Weights of a small GPT-style language model, trained from scratch on English Wikipedia.
Size: 17 layers, width 320, 5 heads of 64 (1 for keys and values), MLP 832 SwiGLU, vocabulary 14371, 27M parameters.
Architecture: rotary positions, no biases in attention or MLP, untied embeddings, normalized queries and keys.
Training: a variant of Muon for these matrices, 456M tokens, 6963 steps.
MLP neurons of a small language model. Each row is named by its layer, matrix (gate and up: input weights) and neuron, and shows model dimensions 32-159. Each number is 128 + 32 x the weight over its row's rms, rounded and kept within 0 to 255. Numbers have three digits each. A neuron's up and down rows have the sign that makes its largest values positive.
A block is one neuron, or neurons of one layer that tend to fire together. After each block is what it responds to, as a language model described it from the Wikipedia text at the highest values.

L13.gate46:114165175210099119164109151121109132113161123164150065066129134148197121130110140144134149162131101148114069158129077127126072094163126105119097163152112118090123082115135172099169078142024120088105120170139189105122177119139123137167173120115150152120078125158161104140128122114144069158122097113163098162135123138138164098133083111133122116150168174119108143159076173085142112127171
L13.up46:147065125139177111102043127101183149176171166118126165137106070144113119168172099134148180138166084105106126162131140118108050114110132159065152088106156109113085137108159096094172086112118109171148096108095162148047095086198112129147161123125124115100149084111095120143138128085129168125145132163137084099129144123105126167108110102166086122188131171117154107162109160171124114098155
L13.gate75:183176145199189080194113155154119139097101063117113131101129143105110136126119098127101100099158094129135081152075128151126131122073159136156171139145170115089130181099095126150093060146147146158102094134138116195115121129160055137131164155079158111152149110150115108138103108155152142107130214121088160062130135110127181156124126139121113071166060147111184144201142045132134179048101
L13.up75:113093110098159122160122114109084088150104109138104121090117116075089098098079111216102101141079107174082177171115169141153168125128118129088139111112112147161148162127130126178147102107098144133119149097124178119101110121090162092123216096077154164145206190170135121125112136142154108129170194124141089117092141141148145102153173112131153155145122128165155163139160167130137127122146
L13.gate189:175091179144110071116118168145156106156147150160115123080123130075152160157106157187145078156081106096106103121153128122187110139109075080135182110106105122110066126144174148129106072109095080194110130134063144059108078170136147128147138135090142166135117137136150107117173133139122168180063094133084119131141158137160098135169194120111105105158097133106169141130106125128146107148122
L13.up189:135129107191095159120106087116188140103169140204056144126108114131122145092092110146178143096110140132125134204108144122151089124087129093129084134095134082124153110079096132102149105182060181083187166111175204136101136161137155193111159113169154163155088063163178195160171153124107121151147093152099116125123145148155207113125164153140147121119163152142154149145144130127131147131190
L13.gate358:120110123112111148103052161104159141150131106150111173107147085154106117116188159137137191095129168181139136149169183140129089116108124109162162154116074144097076062136153110139201140128113095126143139213131164083103137123152137160094094155093125109141096186060159118121140149134164148137145074194146128137152152136108065172213120148175110111092093128114171204128134155128131155106120
L13.up358:105094127129017115115135120105147077116192119117138162079079124130137110108121133134149143140074102095152150146115149074151119134130178124109124170102086141176146143133152105072146116134097063088135104217131125120058115073182164170129083097148196150201114111146111125150112137066124160110146153106114184147197132128141175121135161162177139122152113149096113170131109154120153096057115
L13.gate462:129141133142129182098094133190092173120173048129130202088105175154135102103121092111121163156105190119166097190098176174102124144140073047119110149121166158144113089112098201080163119088121101097141070112141131177122094118116146147155102089113142095157170090174126128085135103116123107144211100052101136098109128125129150186095115170149110141144130151120165109130150156111071181142133
L13.up462:172143157143109144138091104121122157156142142100130150157154118134154093157126086140212167098125087119108118103160117127070086081180095172182110103115128151128075126113139117153158130160141140181102079123194109096197052099174141138145110131142102079136159099177133167145175071129092183105116127146149081098063099131128159228094129175123074113133057109118119198087145110182122137142173
L13.gate482:196062109148102144094123088132136081137172157133126144102082100187117139123157116138128102157090134104111086172092097102150072187138151133174139203107142123152190128158089071063104104154111146087122128107133124106099128117113169165140153120035127123141197083143109126080146140120153149138113100089056119180171136111092139149115174193151101114160137121111096195121130109081087096086145
L13.up482:191130114148088052075145129133094098104093137115156111100071133152140122143131096096140105116096109103111126103136155111166118182168162096091147099114147117154063206120120136097113138156133155101105158119120162075125100131098173129124088146161147106169124088164119116152144104084096154149130049108127153128157113115138148139110182166149135101117100155125120118156106160103099091098154
L13.gate766:171050102149060097131089130115169138136156162110118132136092121158078127131111172143183209092106145136137116140112094148142120165112141114160132134196117132130129090161123163131111145132148132161092080147113176084067209119093108170129097108152155118145107137032164150181179120090070137188146148104088163141156098138093146127180085163144164112144118141112169139143110130110162107092095
L13.up766:163140118123140087114084153130160101124121153133098094101160135099079119120140156095116126137155101113116078092120111132154038141088188119113117081116143104117117140097062180118144150120103084154162099192129119123073194126080114113132136122099193176128121138173118117125151134087132120183126096114152121137220099118182097092096173161131146098115100133171147093137084156094171118155166
L13.gate779:126069162127198146092123174130134083142120144056112123117105111147147101149137188138133143129109152120111081170124122113116161168144070131102118155075189146130098113183136104176162076185063118137132147116152083154114093181120191107157098079079109085106110146127169169103133085082128181173163112115108096145133075126155128131108107126145101143165133096068185161120111166176103154134134
L13.up779:114079114038107124097155145102155120141160136086099079085101206103138125119146123133168137125072117166109110092109144119169181112080159169136167118133149080134165064143181109120108080144089121101087159143091081121138170161112116138129135122134161129147122116132140149047088132061058194144173148131146137135113098100149104150122174061162144174151146120132154163176179149115157091144073
Responds to: Split verb starts

L6.gate50:170175072170145074088104180120111149110152092208130133141107143137092144152030156106121140122149150143146155148153159117105154137122146158169115092128106153145139084148113098111085141076120150108157162134139151153150141122156139203163053093105127075154117106164123144080138108116128101151152152085173113158120198061099141084113153108145118203089085073130138115138110083151159073142091
L6.up50:190102113111163057066143075102121116125120078185181123176181160135117175141145141151135141121077151149084118089140110141107145075145101131144110111153113089178104144227120140107081122113113092124109095158108185189194117091101155081122098060149046116066146131100095111141182127139098092151153145136134098142145138133198158160139139100130107156169153141184089129052116144099168120169126
L6.gate123:111130121116130109097069117114113093123077124110101101123112109127136123097160163051120125098172128083129158125146171112123149091115094051127156157157133137071127100110112167093126195110110178150131148164097140106110176164103096117091180141120148104086164140140123114097178120100133130114105128157075133078144155130138139100079114127051133173083129151144098139047121119094116159134141
L6.up123:045148089093063141100159125128108117069092146136187188082093126121089130126132147101114094127115121101106116163150133163125091142097076162161121084075110158119182097113068134130084124124114119087168141126173156145127154190127182106070123143096123107108156143161092131157151161151137128128104127112124111067093137124092141157154128099074124126106116143030090097114134073107135109113172
L6.gate474:103145164109097127147130109065088153090066065144086105141120145144116169089140126118115164110117140177127129168110084113146161134108114071186106159166157079104137098101122124093108141132179156192110133098140140172109135146193124095191111129161117143116115120142143145112149205136123113174104197159134141141117183131106153153111168068130091191096137171089091087114115142104112116173110
L6.up474:088118167125130097064157150092065075148072095200158083103159130095043180142121104103150130158142084093100099170143087200169097079113145145102102178173170162124142150115115111143124092148127123126085128111111137131124139173140104093134118034118068115173164126101142194142123172143146125122133105158111107126104100081117125179122197137138150115111183118151134119114123075126089172101147
L6.gate525:179122147137131151110138142115184118135110133161129050086115189090038163099135132095151093161182069112078150198149131150187120146088165093131128118100129118153078119121070130119104129144102057111123116079114152113154118179173096098183085073071120144153163124147132128140162094107124070148039066139115126160111111178133153156187081128119158117104122109110106125122108144124087131111161
L6.up525:114173083126125111169109138079077151133094115071106100151094084122130080119147117130137169112070187105153089122124126200081133087149135085089099159101087109115146111139131119169093124120139160155161074113139137109079141201123135132071146142111144165109085073096137189128114136148116160227117126165117148170133133109068174059106156113114096160123097120134187067111118177188120144195155
Responds to: Opening quotation marks

L3.gate339:118169095152077100071077127133139098138085169173113129151108109124130124110092128141055119198108160072087123127152115118186140172140142113077151101126093083160064080092125099147202157128099069171148147124176176165186219138169132083138098182165140148100059186110161058132089138091189056143125162181144206120127113093137178159138070127091142125134130085160088112116108170141102131114127
L3.up339:069154137145132125119138126085136105132091136057083162091127113166145131099176129116091097104184142122130130102193193192175152069105124088171081073102062120135108112150140094197096135130055178158081120182121145149177106175137127105207118133135113097119165151140099126108077138149116119138095118096131090163142204095128154110130109127128118167172092181154092215129119111128074152125150
L3.gate778:067157160142078155125111139154171077129154114113100139170080131131182093117133134082144090143177080197192064131181158113182150144091130139149148120115110115111107130155155140136182130143183100128075161122127139163123104100064109129102071095144107103166135162102160146122106139124150139165118161163112110132108165105176117099145142116109078127152090128180060178102153143062097042134103
L3.up778:067116112174126122136106097142096158161128102163079222168138179177082110170087141096109141192135140129109087160188067163139128108140136143105173123194128176184098112087098116125120157133122131103174136128132138096142104093123124177162139139092109148141120164110067110114125152097161146096134089139155146100129170131148144124156078081113150117120152165161120117153128181112113141138120
Responds to: Word-initial B fragment

L13.gate169:090126087171137145124119172117187177155141077102105154119070076065181177115183056113141138088131140110067135136135138114128070162100149145120123121107144114160122105121104163077120135087166116089094178135117149096112115104113117103117117168119148083161145149072136153123140183171123089154082105163094143130101122150134148135112126165187137081107122159094190151122149123156189150092099
L13.up169:125135134170076117138134154130158185153144091165118165241094107077193136088097078175130154178162183074088090129117096124183177171108159107104112107142085137156128128094083122084166156102120156133115133128103184087082118136099077138090111160099136145176108076059161093171135093104091159082075155108169114125111137137082119215121143119067174073150114185159092180114202101106115162142138
L13.gate180:139091083157084126138083120132123144137077131157119089102163150106097165151149078124104174130113130129125153072133063136079106120123129119080101102094110092102164069114155176108140091145115073078153120145162099146089102142099170112084137110139175108155102185157106070134092158131101194100144171154141128068140141209174186107096164108132122091088094109179112143099154098140081123104124
L13.up180:166123107088134144155111090143141135193141094150148144113124182117108202128090108108129163119166168090107106123107064076086102103135137092082143181118123098126140174117095179119154083071121095091091195099211215140110131072147177142117129118110134125140084157084142148155150160112050123145115145147097076132147180089079166140074087073138130095107098112106086119103116102136074147130118
L13.gate267:091092093097082126123117144097145078088126111111135126158139135091152121165106128182142144122115109170092138127082118147092112126165092074109105164138147099128132127100091158094132186147086155106048149118138127123150152101156140113098131076133145078185120071145202101138066173163137114100199156116115132112146070132106158078161140144124174106124061114125137104088128134137127158130182
L13.up267:092117148187114178078130131065110146107088114121137120070131135145122149172081081156119155116106127132210126167149042171126143104117157138116120150113115064160196142119095103187130123189102116081114112103101101159105103134150145184125143065158100094135068101138157140177140154152108119080095138110080157072169070138153186095121128129111128161169177128112124115148133106137184080139152
L13.gate269:157084127158155110134114183140191097153178137108200191135197168124125120165163134160133156070073112135095155129100127158145079105111172123108143062133145109124102153172073142106138067133157136102111141092210157120106159128170140138135128128171149124168091092176117072114110137099136099130170152120113153103115101131142075122065101122151120139141130128149135155164097085164135045153132
L13.up269:179102080201111112144140095097114115137087087154150097143135130155154111125103157129170114119170145112099185173127099184221184093143150114100073149145167199158124187116125142146142193147126125149141189114123151105143116126124155157147112158120188149098195122147119166112125065140107196128194149156106124084095126139123123108117129123146127122138140137169063159208165170115168154141098
L13.gate508:093122127144156108075111112150112114154093093151198149101131187125061171170124121111149189133059181146113101154116122107094119131157143098149066100143166128143172131137120158136062093072120110131071157122105124104142076073078104172124164107134142101140172130124094122137090145075128108052155098064139094137153138106168129113184114143088173078160147131127168156069090179145096131087159
L13.up508:176158118105166119106092082122081125181082134113117134125147101091099171183159111087089136101139111152092118157071133158110059155125103139057164136095148140090135103057134145131135107107023132161073070133174134128140141075148129111103158138124126127091094174142109137079106117144110119135097149127156112110185074122229093114127167169140110155131072185171198141104142138156167123196130
L13.gate637:126135066128134095084151123110131150129104141076150085092119099170142091152081154143115147179146173146076176099094127167159100174092109132152138137168145123135186110110171115119146089129138158133156151128145108133097082205112169161109168112128179148147127123142177114168173163176119089082128114100049097098195135035137151140113118139156172180121086115108128154116140168091145121155127
L13.up637:143155108167175081162158133165164146139097073151155160079081091160155123130098093098093161105111090158090158109113106124113110103092188156099155093178138102056113100148132099173133195145093091136123138090194116118160155178146126112132120133124156150137173107193144131125122134203125130066099115149104148120100106088100059083167099126214143127111164130106133143142135075101144162146146
L13.gate716:166081153125139130124046099114170146115115124130115165097143057142101132081149166103173056106108135165098134109127069155113147129051140183133141088130062118105167111155146085103089109133118060103101114122135112197198146113170187178075057127144145095152089122142161107132107120197146125110136152195136159170121108126116156100151133150144119110133171129206142125184116107097117162095187
L13.up716:086152185107172091092180114084060083114159147145088074079152124107128108160106103122117090081168202137225161133174127139116164127100082134161138110115148110143124154131123132125117119106156116108141247098102110133111160104114134122163123080125148111133112086138123136192182149165085161125145121120102133175148103171138073113187116068142168133132179140117095157139110139142111114178135
L13.gate761:176108151132132146070095134124120131151151122126107058116199106099127126130122213174124093180163152125099165118104067233116140102157182126090168115106153120123100043117074162099113075158148156172106123154158128141148159122180115175179156117106159163158138105183162073173116120166115174124106089090104106120079109152151178134128113101097147134149140128120099175120127130125108144151085
L13.up761:132113112144175107083151127090107080117143134123140077133124081075165109163165087147110169129094118147088174131090078195075117159130187044115122092125200159105112151110155143158158137102078158186084166134169099100109172151120155084093158097160130164139129173085150042149066078098043127156118144086145109158128096127154156133125120108112109136150162148134115146142140125188136112129125
Responds to: Copula after article subject

L6.gate376:083123154155126112154163123135103144150078101140134173172208074100128121112144152151131050151122142122133111129142154106127136105180103130145134117108147120127114118148091227146087130121139163084130093134125140142112093124134181179094108133156059087124111175109107113085106104117093161107141115137097124126119173106157125098172170124143180102148165130132110164121103118115102109121083
L6.up376:121140154138146115116109166151102130152111139081119175112079193115125121147076110199068160057089133140156105090135110108150151099122116146112161093117104105164126189159140092144154113103137142136103118137140085134104122157207080160150151103107112149127112160169192151153130170046141098116116106159118132116080145101068142130082135074089137127149149123182139191135120141175152115106146
L6.gate420:087151141101141129114091183081183182140081173126148100155125164081128160123180143143104186109155082122122069178119106102123105143131123168123099162157120133134097163146120111123095138075156131072081133120101036133023136181119169072146099111145127131136120113133080112122139121105075145155156118133091135091124083177027152128161148094122140118116183161109121093100161161097154126158075
L6.up420:181224142134121108113141118163099111172090098088138141146046113082124128125153127185162147133131139111127127078099164125118166134121133112132119136083101163111102159144220141121113157156058143110135129105111140093148153112136150188125131130161127122138121117115102107099092092172118079128098166146089138154087107075104177172111085176085107143127137084129137157145075094125149092161117
L6.gate657:125140111114169162181156101130054157165154159135141185187141121077163171156161128065100127161129110105107121125135125119124144133134153177144190054130140099144114138124081124161129091179148153109066093143095151142103100090137136125175111120107155076137123125167221149059136164174149148136107124168116138109135156120139150126123108069130123048099149090122094133119078143114000155158078
L6.up657:137168150090121111093157068153155131182108144104085148154067078191094110141159100106118111127161142035102113135116135106129087184140090025147104119126181121181096124139115121131165168098172141124104100151122102114095128145136120146109128161164121131122105089053113115155080160169141135134167142153164109140092175136099139145086075164135135176111123119110143093109111094111082122084120
L6.gate801:091197196176148141117091119178089123154165162131140111139121061091148088159080094167106130110102101158132125125095082105118130144119078101082102137139121089117166138178147119174118155217078126127138096120131119161174167135114120151108098127139101115136109088133134130085105151109125134079143084178129139129131196134112117058121068074114163093161150171181136152126099135149082137175132
L6.up801:129068115130148146121080135118129144121095196105126156156138095141093079115104145164134058122151156129107119064107175102161139115157198189143152140139073166114168120189149102147162109132159110159057123116139171109109050098123114116102076126121137104153068160118173192137133145115139145130141120053067145120129148174103090024168121086155144130171183082076091119148102053101062158056125
Responds to: End of list lines

L3.gate17:155125135155134107105145121138163095126129091124139148178137127133102112145131080146114127154166186127120174126137173236158093144155162164143104148185078095142101148173097117181082126044128073101138135117136132044139213049146142156151086120155060132107103105134187196103126164156110131128157097152146131113138119122102152135130124165106104113137111184128142128201091146138140020146131
L3.up17:198123110124105186075142119095178131154124136129106159140184128157132125140130088073112138122164196089091141175133105139084114144183137114165155081142191115106075119133129118149111061139122144110090202106104085158156213103096118138182127175062111164160085130048209171171098144093115159118187151147073151151163142120081165102130159119113111114116071175097124095168128139152140075174180
L3.gate761:100122115121075076186153132146140115213139083102133115131088154098069155134114125139125100093181114144119145185154114115131160115128107100068149102145108177125161097202092190130130150172210149153106138129122145157072108163140113142143155147119130117109086152123110147061135202189110133106125161155115135075125144162180071125105138130083146130104174080145080111204134123164088154164142
L3.up761:152084159115146115172196155131132169187156088164125149145108171098147119130156135145132141140116103186171099145119166121142121144149125080153108097129101089065163092141127129107107150090135067125117103144140067112136169081086170140107096146048062119136178202178088089109158102113075109159136122150135040176102065117139131139123140094125073195132151115107112135115161127093064089100155
Responds to: Copula after person subject

L3.gate468:135062045087152130103158152101159140092103069055187147175152117122171103087123152134153100100177144149159109125119168067090180118142059101176129057157180150137111127165161070111124156123164080144122123157124116064166094086144106105084101122175120090145183143087048102129151098121084099160121067103103107114132170081100097146070112192151176148113100076114136071177122092112115132129132
L3.up468:191086068134117079122142109133135060097133106111131105142138152126126071117145118150116081132127129106131123089194135112121172119118111105155120100122080111126122111113170085101159078129063147149075131199132144166129074155116146157119195132155090117169127110119145157162126095135117143163170176103123104154122107126112121145157161143163163170187151099127139131120142111123066146116140
L3.gate658:143116132127127072146156134139158129091074082132177160140080120113131115147148069130145135107095141117138130161118140122109215145157118117175161105181100148115092108146179148131109116105101153078147149079109108059118136056188116143130112163192119092143128146097122139126159127135136118149121137110079132099078107182102070159190096116067145127110158151149107116143097152132177060138062
L3.up658:194114138114164099071191119112222172112108148148129173167096131087086132090137126056096101196140153118149063128102121156111128139157079136148123096217075166083080131153145121125132104144119134123137122100160125106132123085199136136108073138164168115148090092071108132078126114151070092119091129077111121139140106132055051071130041157124158142112178113186133173112079146091156113157100
Responds to: Preposition "of" after nouns

L13.gate11:129114066112074150110119183101113135131196127144088120143163160134043119051127136143155141121114079111116133124121119140134122046120110093126074123170151085092111183118175132123168109212153091118142114110169119108175153087102062090110163157166091135086152124088094196135103111167119134142124100140127141098141113125138163183136156131137160229173086158160147062146146130144110091111116
L13.up11:117127161188112095095126137135136122156100125203145124127063141148124196166094184104129150045128127096100124153105100123134162125139118112107189104137093151114110124118171064127153117102192118181084154145124135135144131146130090130111114137131104172124145083118117163156170125124161089151085087143019143110132151176094103121097128193116126100094138100061123096143142206136151099137110
L13.gate203:067143074145103087106115134177166093145166162156152090110130112216121091164099119150098184132079091104140090123123132138141142115126086179123106111119124082081105163125106069100083151065074123113125148135148076114149122137159103139121096132078134113115222140105122127124103100103104105169143086125063153093131090198131152100084117162106080120156100101145106146148088158098156143153143
L13.up203:076178147109094156129138155100106091109106091146090105065123118103048147091153131122135100115063126123146153115141141129118083088136106128083136136155119113071085092149097091143124058171146100038122088156164140136115164061167123118121083105116151113117121146130133122152121162114139196108097127102141121113140098089127115168118147099147148150147114082161221086152170086159137094093109
L13.gate307:139116143165127169134160172150145186151184122194106110078168140118155112107132165116156181110185106135186019161132104138133095185048128155093080161179098164091161107122199134141138096138178127138126126169130152216116125111174142113113114088150063132132186125101146147132147173145107132164139132164146079185084125076121162161088165094104172115153139121115071093129131134151190132077142
L13.up307:064163175149081124140160156084102115129173152174167136109181183156180088141153137131233147112160120123139146110093102089074139132136099106153132170139096140105127085094128106128142103159168123107184096169148089161171143083149091102152164099166110065134182101154094094086102124132140151164137090119115113139049098173118206128089172159152144146138150137109222092157105098115132182149116
L13.gate577:118108158141153111142136139094175151150123110162082123098071126115098193115103200105083069117063160112161139103099133110055121123127102092091163113124118084172115105074113144107115108164194103078147123108130176137177168131125109140210133156139196117098102150186151158132130126103164145173133112148081142108163140116088140144131139106162117156073128105113155089125151118122126135100134
L13.up577:127170103078107178108073109078134183124148090183139140135084123111178152131162103139126148116182199114129089109145134098115118105117061107130180139158075082130124163110102078084123116129147115117158168088123180131135103112089143153198205122082125141122161169151151128141169153193106116167121092103097164096174101122130173161130202132144159178161133099139061149149177153145101181071181
L13.gate581:150145097198131219103090126173115142140134152153118125126144212135135124115158128163072101107146081134136124070113124177139175123157140159164109133117101155156090136188139101136087104154129121147146189129117107120121154174100120136147133125165134095078113108131134171087135172147078170127152141097158117140116143090102155161160088142162119131078245104139135217129145151115076113111067
L13.up581:122116163102160155143158184203147185124095129173119172166183094129087159147138115142186072069103111141118119203145156154077128191203158132106175104150123217167088102201145146128059118151124089109115134150073165156135068081137109129168159184134080124113117094133147129109095145135124147140138143099086106144086073153090088136057157104184165131124175153104056159143127109175079098122151
L13.gate605:157146063109199102167157105147153086108134173143135155070162095073160137152095112096151116133141139111098107111156111112169122142169122158136105053156124121086181165188090162139080144159142114222142137106114145131098094128088076094102126128172132154155095076145150110147115133175134114125147120171146139179154096130117141218176146125163120110151118170146097182068111174092175094138063
L13.up605:195121145155142109136153141128122089083165160058109098104078129117112128137121115123119188088129128078131125083112131107122133087139113160144159151134164196101157130168154070127132071195124086111104131175168203204178135160090077149110119134146096101126096122130116182159163106108164138094182140109090171151118121113110106116183092119152084146153135112073114151124137164155161126129136
L13.gate609:080144101135166141112126118109134159151126169121118071113162103113059144149139093128124208147137131130110131183121112154138107115178135138085120160070129107127119157098133098098169083093134150122080159132097052140101172063068079116169155113123154151129187176145148145083093168134170156082149096095101094118179101165172168132090153112113122172164147121152151199143172094188193140161160
L13.up609:111146095114136127144134122141120121158125112104125151120174085115098158162104150122124151140097145104101141132131138137171139123173189072132101140117064153093115136090126086121162096086185087138122182166167139097144093073138094104116138089100098100141091098070087145115116164153115175066123108092090165076135114122120184092121208142144139174156088078091094143138151137132169133189127
L13.gate811:098117159142124122117139199130124132123158137168147124085122127075157063085137131104145178126086162137147120140090114125099110153182146104119088132126154149070129154135167107135112096152135158117119126137119101156124117143138173107129110096095091147188108121149099178109112154184110142194155103144118170043105121110064131194113177134095177113120111174103161142155143116160157114123104
L13.up811:107124114142108096118166143152162166149127146162119134142131145094074133092087113128071169119140150139161145137086131163136115156126140100126154127186103142172059121165176133128092122177075064131112116160161111109133107158100070148162200114158106099086152149172137132157075175138168100121152064102198119143138083155152145108108113139149113194115169127124158136108155126156116114125100
Responds to: Word-initial fragments, especially "Th"